Weights of a small GPT-style language model, trained from scratch on English Wikipedia: LayerNorm before each block.
MLP neurons of a small language model. Each row is named by its layer, matrix (up: input weights) and neuron, and shows model dimensions 16-111. Each number is 128 + 32 x the weight over its row's rms, rounded and kept within 0 to 255. Numbers have three digits each.
Before each neuron's rows, "fires on" lists the tokens most often at its 100 highest values on Wikipedia text that the model never trained on. A number after a token or word is its count.

fires on: "ing" 21, "old" 18, "er" 13, "et" 13, "it" 12, "ess" 5
L2.up644:125122143115141176119143127150149164096177111142111060067162079142099103094170152095132198141142162125099150140131127189109142134113142166080128113116154089089069115149091111045141143087134148148147136144188103173059059141148157156155113168087108083138102139068112084076114147150095091154

fires on: " and" 38, "," 26, " act" 5, " ne" 4, " work" 4
L6.up863:102128125149097134111104113103108125118106056162138124175112163189164087143160103149203101143170117178119134142147085195143120157157124137095155121118158040045092115139175128116121142154111129116104126155120094172133086067093089130095114151172157059166122122185121109111176155145108113089

fires on: "t" 52, "b" 13, "c" 8, "d" 7, "r" 6, "l" 5
L2.up946:100180161115144114134106146120150142101085135106135185114131025129134130144177075144095117104117112099120103141129132116123127178129131146138163202153140141155103134125137159082155089098174088184126087135180204080210153126077066173178059149177170091065144094139149131144091079090122111104

fires on: "ou" 14, "y" 13, "i" 10, "is" 8, "it" 7
L2.up962:100124211095087125100083077166144118152100105135069152150194117144079149133131169180157166150093166067125132048130161152116133114148142143149132185127118171154135065122099093142166112108133159168125131111085122156188212129147131124173128066113095179126107139112188148107126096159087172128

fires on: "en" 37, "o" 11, "ort" 9, "er" 8, "as" 7
L2.up208:187098173173064082116167125116107175128137133093046179124128126165094132117103088151158159113131184031135104080138112190146086216166113106083149085150134106163121113152130159104115179114138072208077112186133115135144147172111137104134168081104091135115086131123117115092156124139136152088

fires on: "inn" 21, "rit" 16, "on" 12, "el" 9, "es" 9, "ee" 6
L2.up806:107149099120165105175071093169146147118127106143137065152127165088115104144073125150176120110202153086145110109094080051067097118115091160122154170161159112123195096110158119124122168116142124085047119142100146085171118137089111117174133114090098070142176121144148160097121105169143125148

fires on: "-" 21, "\n\n" 11, " Part" 10, "d" 10, "at" 8, " P" 5
L6.up539:115082141129129137088112092204125199142130112125126141176147078157177122093109082145125138158082128133114171143150094136146046104116064138117182156094141148137180154054117124145119155092157174106086115118129175124157118115151123062120126131150147133136144068113125186152043063159068142155

fires on: " tr" 65, " Tr" 25, "r" 10
L6.up483:113135118175121102157187091150160113095100113084140107068208169128121111167146178116133098152150111116157134124078202143148132122169164137102156058132168119172141152120085073097139101096123113137077145147133151119163134154124129143053163054126123154111175110132196133124174144113125114107

fires on: "h" 41, "e" 40, "t" 9, "at" 7
L2.up227:140106118128136130114128134123165144125139150101089130146174103113104120156089136143113148071178150076162095126146087102098135125126134137101181118144137124191178101106135093111106096118100117137063116161144183144155139126154103173170110130140093111179166110113069120118124086114173083135

fires on: "d" 73, "an" 10, "c" 8, "g" 4
L2.up812:101133123061115116125151172179151167048130093100103160139124089163110101117203101120064096104142158128164125114148114123116082175119074137189177177114102184183066142107162105186107147075130118174045068161189181142160133110134081118181115116150166124038124110118189144098078132128114144127

fires on: "uc" 27, "ou" 26, "a" 23, "ess" 8, "ide" 6, "k" 6
L2.up477:135155095104173163120110115099138098121137146138145153124126119164101144100189132154125178159141139126107117123072135107145079156104159166145147109066120101170156109152119076121194072084122190129181154105115173112123140119115145155117113155047092103097166125132151108100057150189035139054

fires on: "r" 24, "u" 10, " c" 8, "e" 7, "rit" 7, "ept" 6
L6.up804:151092108142152136161083135122172161086154147057143092121154161112085221185086139144163142126087149090180118146102177128147132073156133089155123099108128138088148140116119165141112110149149103137070206125127102059112134138140126152094135149106147124148143147136160096150182098096125158108

fires on: "y" 24, "ing" 20, "ch" 11, " Ch" 8
L6.up678:175071132162084131192070107105157131094114173125109202086126126111116158101122120159097187153120142184146119118115088151084122114121170137160083099139109110147130154084113151155085177156154072126143143122159112109101139133096060146146076095114125112147167113115092113098064115145050132180

fires on: "on" 22, "un" 15, "m" 9, "k" 8, "ap" 5, "ub" 5
L6.up780:130150128139160141083110138147149085181171140151057172123116058118211164097080142126102130124129093084166093123166137121135131153126127066131115139143203105118102074163181174124106121143146096089079159156121101118120160159189168100157124179119098127099104171123121117130154145126104121154

fires on: "al" 32, "act" 11, " at" 11, "t" 6
L6.up994:166147152096084149100147103049119153121110150081164142139084101137103108082113123175078135191144149106187158094102131143142148129151095195130134123125069103082142150118133130171123107078097152117082111126132195158115159142105048149143132050132232134130188144141130172078136082077080133132

fires on: "is" 47, "at" 13, "t" 12, "us" 6, "ou" 5, "an" 4
L2.up625:109087109074121162124164165136138068131188072097073127076214096132116146155149144151074098140159185132182092159147114106137189104108130177100133127112176165125181114165098127150179146080143125162074121139137155141115106122135064162114116145166167089167134129061115171112100137189149127092

fires on: "re" 31, "s" 12, "e" 8, "way" 7, "le" 6, "ost" 6
L2.up627:153139139064125180101191109150141169059123129113128110148092178150173078182129116169137165163144076156092077060116159132177141109181008205123178151097127099077091146129143082086108110167125083103114187106137158147084099067175114151102127154130126129130125134095125148131161081188122151137

fires on: "eng" 17, "in" 13, "ound" 8, " over" 8, "an" 5, "ly" 5
L6.up572:136116160124131203078099154200092133114147127118140178108114132090200150127224148120150092171161170077134116152132082163053136117148175169151165149125141134134113151120136160182144107099099109134106122148128122122112154042093163148156174191193114115059100130122128184088077189125199168134

fires on: "ed" 31, "ing" 16, "ased" 10, "ated" 9, "ld" 4
L6.up673:109180144119137102147131175148090139093125068169075162156101128126130094200076075102128105133076164112121202068132083138077116131141161134150131169152089145055085103196122187148155130163151094120168137060128137120130189142139079125101134157169171144122160130154193078116146117118139172117

fires on: "o" 21, "w" 17, "per" 14, "e" 9
L2.up1:117118141195163175102162130119164079108160083114113108136183100145097108142152112124100060147169164096147109136123137175086121093126146169118120158158115095153074124140109126168113162123131180078095119140105105116128146129050203143131127161199182098083087107128102130085111168138091149205

fires on: "es" 34, "ou" 32, "iz" 9, "is" 6, "ew" 5, "é" 5
L2.up190:152108182148117109125056107114106128104062091102070115132199156150105121124141143167151149171115173123136108098157163103075128134161179175108161143118174129136120100137110139174215178142144100103106141110136113125141151111097172122157158102144141167151093123074098161097137135167120152131

fires on: " Ch" 76, " Th" 13, "h" 8
L6.up173:125137123164159126132045169049194080105173104152142143054052146122102085109110092144119144126153151131153110148087088143151135096147124117084140128116131139110106147090169105126088145120170137122102161134100127150074086150086062159131103081071170128138109151177092089112158145131133098145

fires on: "ig" 20, " sc" 20, "f" 11, "it" 11, "et" 7, "===" 7
L6.up521:097105133097044177102125110131118162154163150129091131068171087134142180078128078097096169095096160113111082145103077095101130175133146149108067105116120118130103135194122180096132089136126105134165210154109114159118112120116097160112106136150131115117105139120119105122086093145093144204

fires on: "ad" 25, "oin" 10, " play" 10, "urn" 7, "ed" 7, "ear" 6
L6.up300:082140091077145133172142197084107134161118158139150145142085142129162103166159120071127099173087097084068130124119111178170157135132131107157119133118076132141105098126152121140089120131147084156124145157108149134096101178121182161032127121103097141182221098132070137177126083098091154151

fires on: "s" 49, "m" 15, "l" 4
L6.up825:105116135176147139113163169086167181127032149168148118193134131115218084096126106192109134126113104147141135126097150160100046175180094194176120128154083106123100143145129180177092110117046138101115115146092179131186140124126122110159112123227106085114148117121101104147179116161111184144

fires on: "8" 15, "ors" 15, "N" 15, "9" 12, "y" 9, "ip" 8
L2.up767:116112137136148108146177162123114089029135107130116153144119058148117076111112119154127165132146102116133148058078139144105198145160148164117114158128139120134115125138144128134134144119107186119138111140084120104116135081181100085116122093167081083181154117099098149131150054113164097115

fires on: "ed" 21, "es" 12, " to" 10, "ced" 9, "e" 8, " of" 8
L6.up38:139126100105061136185141116122106126082089126144097151136136082144129120125118146113160147137176213146103136109135089173089135122112207137129147085100122187170087127163065148109082160108157129178108148132134141140078129151153129131081089125142133093117161135142095119162093169146103141144

fires on: "ent" 25, "inn" 19, "on" 13, "ept" 10, "ased" 7, "ro" 6
L2.up976:147113178160105100146081123198164143093187133143110107171139171115143159082094154167155130077226133116186133193092136129048081119125085176105167073093156115172130120137133118223158172113120121136158071118122129120122148083062126146121125103140077079115132161156129112092144116164117125124

fires on: "qu" 19, "ou" 13, "erv" 10, "ess" 10, "ect" 9, "or" 8
L2.up101:168152092176087143151125190186139132112087125125111118132155052124103169063102100135151122123124104021106132145087152101120134163138146120122175115100156081193091085166123092112127078088101123123137097120140130146091062122117146116114164132101146055116123141147165123138087178189098112133

fires on: "el" 22, "ie" 15, "e" 15, "a" 12, "ia" 9, "y" 8
L2.up541:109133125152171115093179098155134070109124127025127168089093162180157177087118159171154092105147081123093121107125140123096136067149150113124120115137184133104110153141153087150104114119139180082193130106155140092098175092198137128111072129114113077151126150136097168142149109140130072128

fires on: "inn" 20, "hen" 14, "on" 13, "iz" 7, "n" 6, "il" 6
L2.up70:134092166161142082161100075156107110108151128111044089133172101131067204131130138127177151040127163104184063116087121116128108149184146149159170127133161087149157086141167161140148189109148109169107063187092106099089148068101083102150139118104117105140141144153151219125120112142129126143

fires on: "o" 26, "ell" 18, "ust" 13, "we" 7, "it" 7, "a" 5
L2.up735:136131153168164148195114100191118229077126122140119067132081114149157124141128095176122132128193224080146186124136124081141136132135120153146137117103116136172123154168091126132119095127124150140078091157105146092104102123108146159137134051117145075090155107174188077129115071162067085080

fires on: "9" 21, "s" 13, "5" 10, "3" 10, "y" 6
L2.up703:092113133173148106134145166120176147129098109125122121097062114129071112075101144131042116148129098053071120109117137108115084149110190158122140184080131138128169118120147166174085121144131107131096184124102103137072123116135136147064116072164094067206127155062092195078143109117076117142

fires on: "ar" 30, "c" 10, "ong" 9, "ag" 9, "ang" 6
L6.up747:127051083122094082137074088140126167139095123126106052097144106123235096159076136054120145141116147112128166141193137122135108145148142142145160114166135125086097153184156087068116150146173108122065208102159130186158149182097098131085102139152164123182143115117104164074145182138143140162

fires on: "er" 30, "ra" 23, "o" 19, "e" 6, "re" 5
L2.up784:155122143154168171117157120141100130117144126118104140110128156131138149078153165135091131123112083089120110146156110124111108074121078154080109150167115112117123137126180140136049111087134134149174112149141098139126155102083167074033110184134132085046069159136088093088068142144104167141

fires on: "-" 37, " " 17, "all" 9, "at" 5, "et" 5, "ft" 4
L6.up698:091178112165107105144084155111100185089152137126143140137103140153159144117108163157051133077112155096146103104161140117122083164130126122138102139063144127118117116094099179124178145109133158121159133047145122167055081155119148102123216101097061090116118110137164137133113197068204049174

fires on: "ite" 47, "all" 13, "r" 8, "ant" 7, "ake" 6
L2.up729:147112127179156163084114156145139121125126136121105168110172110160152034108143143130136155118143108103132136087115035150173110090120076124111119120115140133173065147087094168126176085148112167102159121135094086036097112129182145105110120079147080121115154150163107068082136165190126122119

fires on: "l" 25, "ie" 20, "and" 13, "ak" 7, "ic" 6, "ick" 4
L2.up43:146088125178168135101163073110135091130170132170128123165142153114156060174133106169118142108109100093157109125172123166110074128173140142079139131146103016107132141146178162126141144213087125144078115171118130109152161145160122150076088137176144076212123127175099148067127156173106148168

fires on: "l" 28, "qu" 14, "et" 11, "ess" 10, "and" 9, "n" 8
L2.up1006:120089097115118120119185164165100062146118148160093074168118131078073122142144143105173134143134169094095117087055169148151146081164136135066164178125119135137116161183118107147133101102100137154151130158135100177107099071112186146143131091103053040101117098127162098140082116131106139111

fires on: "f" 22, "ir" 11, "qu" 10, "l" 8, "m" 7, "u" 7
L6.up224:103122138115191073141153147117072117149131086136062108133119182119119173123079118131110124116152158087146127095127160146083095111110170081084169114157130131107118173096131125156189150138102092159159125135150134154112197141038131156160155142106156135097110107124084143169101125133119143109

fires on: "00" 51, "000" 13, "01" 12, "02" 9, "ion" 6, "a" 4
L2.up882:192100197192169097157095189197174114107135167137108167147127100160184131199135094116082133176132122029160156095159117154105067096106125119160126178138148147082116057106123134174155145109127161116138083061140071109105227108143170108160127112126114107116173078177118174095127124162086108184

fires on: "j" 31, "re" 24, "al" 8, "way" 6, "ann" 6
L2.up310:137186125121125110136195128122150043105166137061111136082141163133206088142149134117087131216053148148110121109112092093098090097143049153095111120139105134055129162084093073093110090076114098111122171137175164063094115138190116130135139098149133189121160137137091129080127114138104147145

fires on: "ad" 19, "a" 19, "at" 14, "ort" 10, "am" 10, "ou" 4
L6.up514:114178127123134140090154134108133152092148154145081116112141116147108102169106178161130172128126146127049118104104140098094084175121209162154162179092061133100171088214113095121132135101156124102134195142107150154096149086023145104126085157097156185102164162165151154093118085215140168097

fires on: "e" 18, "ick" 10, "ad" 9, "ig" 8, "i" 7, "at" 6
L2.up124:077115115144129148175131154140180160126116064072145120129177168167165119121153092163119148119141121137107110126152150091128153163148118120117094138120133120118167161194127074130130168148090121118075104132117134069138189121127182131123136051115113123129162135088086073117111122147139137148

fires on: "is" 21, "uc" 15, "ou" 12, "or" 9, "o" 9, "ie" 7
L2.up116:126118184134093133126159082151179127159100132146115134105120080100172111159117150155105153111117160034114071121099186118116181070192095146129167101098063139098160186133039131138151129096116157160119123084154140108144122104093155135106127108137106160163142119113164163087132133151158138085

fires on: "ed" 29, "on" 6, "ost" 5, "ased" 5, "ing" 5
L6.up444:098182172143095133109137197114168149091136121120084141133178132124121120126147123086087148056136112122137148133109150145124198113162101185090107130159126154130173048218133074105200155168151144133158205111133129076101124063160132170111143102133095148177206099058062097092083129150123087143

fires on: "re" 20, "i" 20, "e" 14, "or" 11, "a" 10, "el" 5
L2.up191:115070149110131117141155131180189150107155119084106142092138168164186186165174111155133137125132115148099038109151123104181114140135159132100109177139204143104210091159114135124164118079164190125122131093140143117116170097136097120165121043099130100164124166149184173126166109164102139138

fires on: "b" 27, "t" 22, "emb" 9, "d" 6, "B" 5, "op" 5
L6.up888:075130190136106180178131177118106109107117105158108154112137094166110087067101145036149167173184124130141116100127189143155109208085142119131132091095144121140094118081124097158114058125173146151113104074087084109133162116145136121127126126144063125136157193135097077098130136116132081124

fires on: "op" 27, "99" 20, "iver" 19, "98" 14, "″" 5
L2.up843:126197138134153186117106108126119094100143146149112158077152092178126133116103134106124121128125173151133158129117169117068087111171102082118133118118107110124130112116127105113108159129099132171137156093180058104129147135132165132069118136164131075116077104136079103131137100056114115101

fires on: " with" 21, "oin" 16, "ed" 12, "st" 12, " over" 8, " of" 7
L6.up80:159150158091064101091159230143078161140119137150142137088098136124220115090105109123110147067119157116135113094158110156145139114150101146166134122126133150131139141103119152152174128166157145199129131077082186091107121090146176098101122135063107117146169111143159126156105093143142112113

fires on: "i" 21, "n" 14, "ag" 12, "er" 9, "c" 6
L6.up676:126100081151124120119154141174127153124076098152150092146129116086157135121132099129109196144135140093087059151164161161215072143154115150126170194145174124132125146108105093086180098087147119109075180084124139185144092235125131145073120142141093080107128157118070080128101085114114159111

fires on: "id" 20, "al" 18, "n" 12, " h" 11, "c" 7, "l" 4
L6.up491:115134127107104145109159149099111153129136113136128157109176202166164162230160166142082198158164159155188160068136153119117123154176121096151128146210104114082169120152155155076093151138091108132127101096101107152079133124100174143149161084131097068099111108156166099095155143096112143131

fires on: "00" 41, "01" 19, "97" 12, "99" 9, "98" 9
L2.up819:145105207152158078076096198163145125098082175105090130120145082118186115172122068159102104199144100134134114080126122103154126084092089135117149188074124100098163098116163117121182104116148101148126079107131136109147181114175174089166116128107156112170120048203171184065215116135133099139

fires on: "ad" 33, "c" 16, "ac" 12, "t" 9, "o" 9, "om" 5
L2.up934:105168147073117136139167104081158138152141183139102162136163096150091080185128123117123137109136157054133111193128148089161094148111119126131147192159155116147209133207117137135129122158129113140123132124129090098116165165144086107137091163101173167092067088168133122084156065180113154126

fires on: "ar" 32, "ent" 10, "te" 9, "ro" 9, "pe" 7
L2.up77:157123187098121084178100150142106120103153142141127100155125162128090148131138192096163125107181147140116110149158138136121139138141150151114156086076113101134132179153184134166116233147074119099086111133107175128121098127096105145157118134136116101125130171083123169142139104141118148147

fires on: "ak" 35, "iv" 22, "av" 13, "os" 7, "old" 6, "our" 5
L2.up725:144147139135144149127085104113116101116128094138172164122140102130102120088149140178092196103143153156152174162102107121110130157141186143110105189135120095118072113170150163115109105145158149104152105199172082099161139116134109135132126113170124114089132132184104166090139153198145071099

fires on: "out" 16, " only" 16, " over" 12, "ly" 9
L6.up606:135122162133097112101136120139128182164170137125157140092112140114172180190154067169120087210103197049138100146150100108079114071109110098139099141152151129120147149149114127162161099111100108160091125138137118078099194136129142180132125127126163193084069076173127110107126109124137105138

fires on: " t" 37, "h" 12, "at" 9, "b" 4, " Th" 4
L6.up401:115197158166155121100111125144145142117147133154100160092084143143131087135110161126149112122148126173145151113052124087149101113187171134087131159082155172104111125138123179116107092086116163163175161150115146130144112054174114103131132147047187148125086134162142134118074152128125121137

fires on: "e" 59, "a" 11, "ust" 5, "us" 4
L2.up697:125098142176137100100145106138169134056108149073127117098102094156156101154139126137100153176130103116149165052122105156094107068168122105056129193199127119118154105133125103100166115137117153125160109090138068113129160117147145122170133098122167104159119117141114135041166095193054152077

fires on: "," 77, "ast" 7, "in" 6
L6.up5:110058147115116154134143119157100138171122040066137147169160146098082115108096181125129168140149189108132114103122075111156131090125121117134164108111157118141102133115133105135080184143153084164115128153079122149160111133146177107103102129108062109095130196080093078148059145111085150122

fires on: "an" 21, "ar" 18, "ant" 9, "at" 8, "am" 6
L2.up379:132081153141102183127114179115105178134125070146114157138151101115206060158196239102117118108134175093170124134127125159086130164096187156122121174118169132175139159061123146059113161098112161129133122150126148155146061134095160121122130149119130142130132143082110126093142119089092166096

fires on: "e" 33, "ack" 17, "enn" 13, "inn" 9, "ition" 6, "a" 5
L2.up766:129167146164143129119158098183208040156115145042070182088136051136159118138151166119114101134130089123068094114148161113131073121134152105129087142100149154100159107150103077094165062117068146150176160126138118092146118119149131145085150115076127140144119115166159165089138114136160124155

fires on: "at" 34, "an" 22, "om" 19, "it" 6
L2.up282:132083070167175147099147155139116043135142128091146156146177072133106130125087118155151165145143126143140084172125096151124088119139127150145184099147117098194138095196182103132102123147142066124053149144098168092138147111174117176120127194099096159127130140086097114099101132229104095088

fires on: " b" 24, "B" 10, " g" 9, "'" 8, "b" 7, " B" 6
L6.up155:123153148131099182111118139176068135102139108148117104112178165099096083123120167151162041148144154119140189133139161110089117163092159148147156153077115146124064071119084087126093039132133104181160206113175097102176113144161107118087127127172164135169137105131067095108125087109149104133

fires on: "ar" 15, "s" 12, "es" 11, "ed" 9, "ing" 9
L6.up439:147096164099112102155100088107136101127120096159107176120152132144107123160114116136139089135098145152135142054107118142122148170139132118129112098103108142104089172232141112120148127121068136127110110095139102131130157153136112167114102155166163119137133133145136104098105071195130052089

fires on: "y" 62, "ons" 14, "ire" 10, "us" 8
L2.up676:112089130109124158125080090119154116070114121129145096042137164115117055170091148134177178105134129129169126105132116023125163141153137140141172179164090115095125175107088088114185106135134112146131123163160129141137162178156099127158108170144127088159171035128112073099114121132102157139

fires on: " and" 21, "p" 12, " c" 9, " th" 9, " r" 9
L6.up455:127164146136132115136103132066162143079162101173146132164115177144123082082203100139121116132094181137090160124091150087107134151153092126060140129119132118094115130143121101116159125143106186106142131125139104120117104122147106182142154151142084113152114169176169139064136106174168176107

fires on: "ad" 32, "o" 18, "u" 12, "i" 7, "t" 6, "ath" 6
L6.up987:122152160175079132148109166069097117094117115062100171123133091140097161123143183138119123126106118121065080121081129140201096118148103109176123152162156089146165112175150127101083117122155106166122109092129130112120106197079109131142133126147153175121139158124105184097142086183148126162

fires on: "al" 35, "os" 13, "ar" 7, "ak" 6, "e" 6, "c" 4
L6.up901:140125093095146134086111166076140114055079127070155107148092063107130072140123128081098200192123160134134191089162134113159135125126150134118132149165085083107079102156166138108084144140171117143144116159073153193116153128117128112125139099137110144196152173191093112125165145163073084090

fires on: "iv" 46, "ist" 32, "oc" 16, "ur" 4
L2.up1000:104160156177113111115122121121126112132118076107116131138174146174105116153141158181083126114138130150150188124138131113152143062124103178086154092138116091154088123120132134140140153121088086124061099160113083077179122113091178121110110084137117114080172080167124063086128087159107186146

fires on: "," 27, " |" 23, " and" 10, " F" 8, " M" 4
L6.up125:052091145081080110148165138090146164173174096149132151125121173129129167082123118138097140127114127166158128101139162102074165117144123182080139087156132116153168102083112147141146112118167163184145084142115166110135173154189148092146054166095081160061069168103139100115103136130069168169

fires on: "y" 20, "ou" 14, "is" 13, "port" 8
L2.up438:109128087092063110135100129150135144135127150135135130093153075178070142173184173135100105128126129119143098122135177143141160136106095167117089125097160132152177161140124042120194115105155081120140101102140117103133136097085109127156106138115142083093083125176120160167074090131093151121

fires on: "al" 39, "th" 24, "ound" 6, "arly" 6, "d" 5, "ull" 4
L2.up466:092158186071109113055166102141153112123105176126144156150129084165173113153151137128105142170116097108117123132110162101130138136175130139153100096160194121098120141144104170082125098137077189087136134140144110124103138107148103182078081095069141120086130116120093108137134095145149076159

fires on: " and" 28, "," 12, "as" 11, "ong" 7, "ing" 6, "ia" 5
L6.up553:178116087119152090081101112173145125072132090113098169177098160151210158105180132088138168120090113167077140079198102145163152130164126165166123182139148115115152154124150140109121137131170123096098169142125053142103108067103145163115123207081148077158096107097141143154104186187171153150

fires on: "ac" 26, "ric" 21, "at" 12, "et" 6, "as" 5, "ear" 5
L2.up884:085168113103123098122112154073104150049136127136094216150090175129133125065092161148105030114150157100200149114107142133111052118103101209133123098139129143160123106118172170147131094103164107115130102127087166164109132103135093178151193168120098138172137079124145171116167121119164137116

fires on: "ade" 34, "in" 25, "inn" 21, "on" 12, "ins" 4
L2.up820:100120141124153095141116098107112107088158171144157166186109173148127152081124172100151173104186170053119135136140120056100127146127102144152098100136150083161172135164152155173111134087099088124143099099115138106142162096146187152219099134114116085079034161141154119051104119128113097133

fires on: "le" 42, "o" 23, "l" 14, "we" 6, "ou" 6
L2.up590:081110202105158159153156147168125113092158105147134101084115107086151119113157127144171126107140175101126114173085141116104086093142154149111154082113086050160178165132110127138162120158034127140148158077100096140100162120117136126123134137131172054102177092107132129123102122170082146062

fires on: "a" 38, "at" 31, "ort" 8, "ark" 6, "ent" 5, "r" 4
L2.up711:126136111139133126072190169076140134080135146102153174145142073184176124113105171118148146117162171113156099114085127130087159132124157115126158079084150133116116144157198152163097141070132200090103117105119101120142173123141151184094096158091080089124130181090116136049180121169115069123

fires on: "r" 48, "m" 13, "um" 8, "ab" 7, "in" 7, "ers" 6
L6.up438:129130083146122139135138180139153121086093158135116149175130153142101162094153157126167117096119155128164107141116129126131137140120114111070105135159192119108137091103096133160147127096101094166180147114168148176115164107131133119087077145142161156073106133103061123105155168105170239200

fires on: "z" 43, "r" 13, "ay" 7, "a" 7
L2.up296:079182101147108133123075109131147136100158118091127118127170121123077093117141134140172131167116074093166140125108107099151078086136114107144092073177144070137144135089105059124121143177159132149111132120105086158191179187105123124090063138112112171177137072186056079105112101192102120124

fires on: "a" 21, "es" 20, "r" 8, "b" 8, "ar" 8, "m" 6
L6.up320:158159153100183148152129132095164135093121185080137145125140086183152108108118193146133142133072142132116150146102082096136122101146142172113106102162144072054143125123134100159123149084136108148105133131128110144174177166097215140085127118079087138093135102138057127096139205210167133169

fires on: "ab" 34, "iv" 25, "ou" 14, "y" 8, "ie" 7, "ak" 6
L2.up472:147071138090019146136129070142121095138097159124117148134107100139119098081154140190143192124149152051071091101135117150154122088171118199098132150082108136148106111089114139176151052128142183136103121144147138130185183093160120085140120092137122152139147085076133076109155115163124131120

fires on: " E" 30, "E" 22, "t" 10, " st" 10, "C" 8, " e" 6
L6.up537:086134141142080113088153154177098109148131103093150162144134167180149190109124086185177164193142171105141147149130114120170111129115199147065127124099074060151122149150086148110135147108161143061214109139130084149072093179143116157124120082124164120144062162100086116110121135100112168180

fires on: "a" 32, "ur" 24, "up" 16, "ound" 9, "am" 6, "at" 5
L2.up902:084111189135158177101116142163124194122155114137151145135122158194150157150164160127144103120133153133153127178089152092167156133100186203059119155059151133146121114123117116157099059141091108084145113076105163108165090082078168144165134172081118131125161136174135114146134092109106152114

fires on: "um" 45, "iet" 11, "ull" 7, "arl" 7, "es" 5
L2.up313:155115042124104145136177082135084099117186138130102106114145190181092146175137095130047174174165130115154225119123108079126148074112122137124159110125171151102059159186107191125093127123137118089158127167164104084116111152158141103099072124111135150140146166161111114142123082161066101144

fires on: "ed" 40, "ated" 8, "ing" 7, "es" 6, "en" 5, "e" 4
L6.up516:166160191093109154119122121097117085068102119161100218203170192147139133138124062075154096127088145068160211112142095148086143151137126124156105158058046137145101112162133077135130138076112099112068151083097154103120158161141098166141179127124129124149137087126139138090078112099096163136

fires on: " with" 19, "s" 18, "ed" 17, "ok" 10, "es" 9, "ing" 8
L6.up256:138191166099137138138139234189131209090115131199082136122142172156130073136144116130120129080165162135129088114084142156105190151118138186162117073123159088125104091108073140141156171165139135105106164098151164075178165139166123115132145134047070095130128118156101100079101110135122166187

fires on: "on" 86, "os" 6
L2.up390:071160171132125067114131098114112116108122133148057148200116120125174128121133099110125115150132189072151153077142096128087063152126148137099092121146136090138090089186128156136194122179122137067113136096117117125090151119150135155109078123119144115134112168091139144107114146173126089165

fires on: "h" 44, "f" 12, "ap" 7, "our" 5, "ak" 4
L2.up940:113153102097156194139049139117102082089117104150081121153167156129107129099122127164109190078131106120125140188096111167108071145143201144132184084127100093095176049109140155103163138148158117071065060117177190105095091131162075063151103067141050114145093173160119177128159151182073123128

fires on: "f" 38, " to" 14, "ing" 8, "ed" 6, " not" 6
L6.up966:142109170139081137127100187132112184139072094128065097132149126114148128163129103096132138130173163104057167104135077130154114160125113172152131111084123120109142130137084095112137193139147142131101070127100129138098139169134153135170085121112120108110139159145107158118143164217165129134

fires on: "vel" 25, "al" 10, "um" 10, "es" 6, "g" 6, "-" 5
L6.up185:153099153152138110104130138131175127110078149065149153193122147143145135166097094110133107255128172071122207156143122131142108110156109054132166128118148121118074147167126120131161099100168137128117156088082079129078137132107129142073115122132139143104137164101114145180105096153098091166

fires on: " and" 69, "," 28
L6.up381:129167156120041154108072076101119194114159140123137131063074112168142124114204140090137129172108101127106119088130079111107171162192148139113107118166146154091206144094135122171127122119124128121147127147101103120132099170105127158077109155108113093149084121111106095100176121188181114113

fires on: "." 34, "g" 12, "is" 12, "as" 9, "ts" 6, "es" 6
L6.up860:136182055115132139114105110042152113163129094086140156124111156125131118121158105129085077153162189131122121171141158083156220073104148111204156100158153121146124189182167130110170119084174112163154173119090125148130153074175156113071103095140128122158114166101113161190143060129085144128

fires on: "l" 30, "r" 13, "t" 10, "a" 6, "g" 6, " the" 6
L6.up705:115133164152095133170127183117164129127117149124137116161107097157123139171121124138132139146085133112065128125099159114081103185091185112175144218161071134153090175143170165200054086148095165108077087152098159101165154128128097113100110067114101092140112142137171165113177098158124119074

fires on: " M" 34, " P" 26, " New" 4, "or" 4
L6.up853:150110106203116102114136124177124155143121101159098159148118155109087135157119181125111169207077081116129145134195118130143131142084104158154149158144139132167107097121139107158142134139131067113106110152111139167153146169133095114081165146090135099167084130172117139102152120143173094151

fires on: "on" 55, "inn" 19, "te" 9, "reat" 4
L2.up599:145115120097191143138048081134113120140159087134158089164125110094099145118139147134190151054221170112196112123142124116135119114136093180080143149180101094163117082144149142190112149157090111140106129203106112090120124147131075113118143140130123070135093188165116114144096152136113091142

fires on: "l" 44, "n" 35, "r" 11, "m" 10
L2.up169:115099098122026100106089195109141178170119119126121150138135127085153149192160135092132126097141150168165117077189144099131116122140146162151114157174135134163146134115135112181117085113066125180091090110146127095121112122144087141119082062169115043156109101181139122116143094151134154113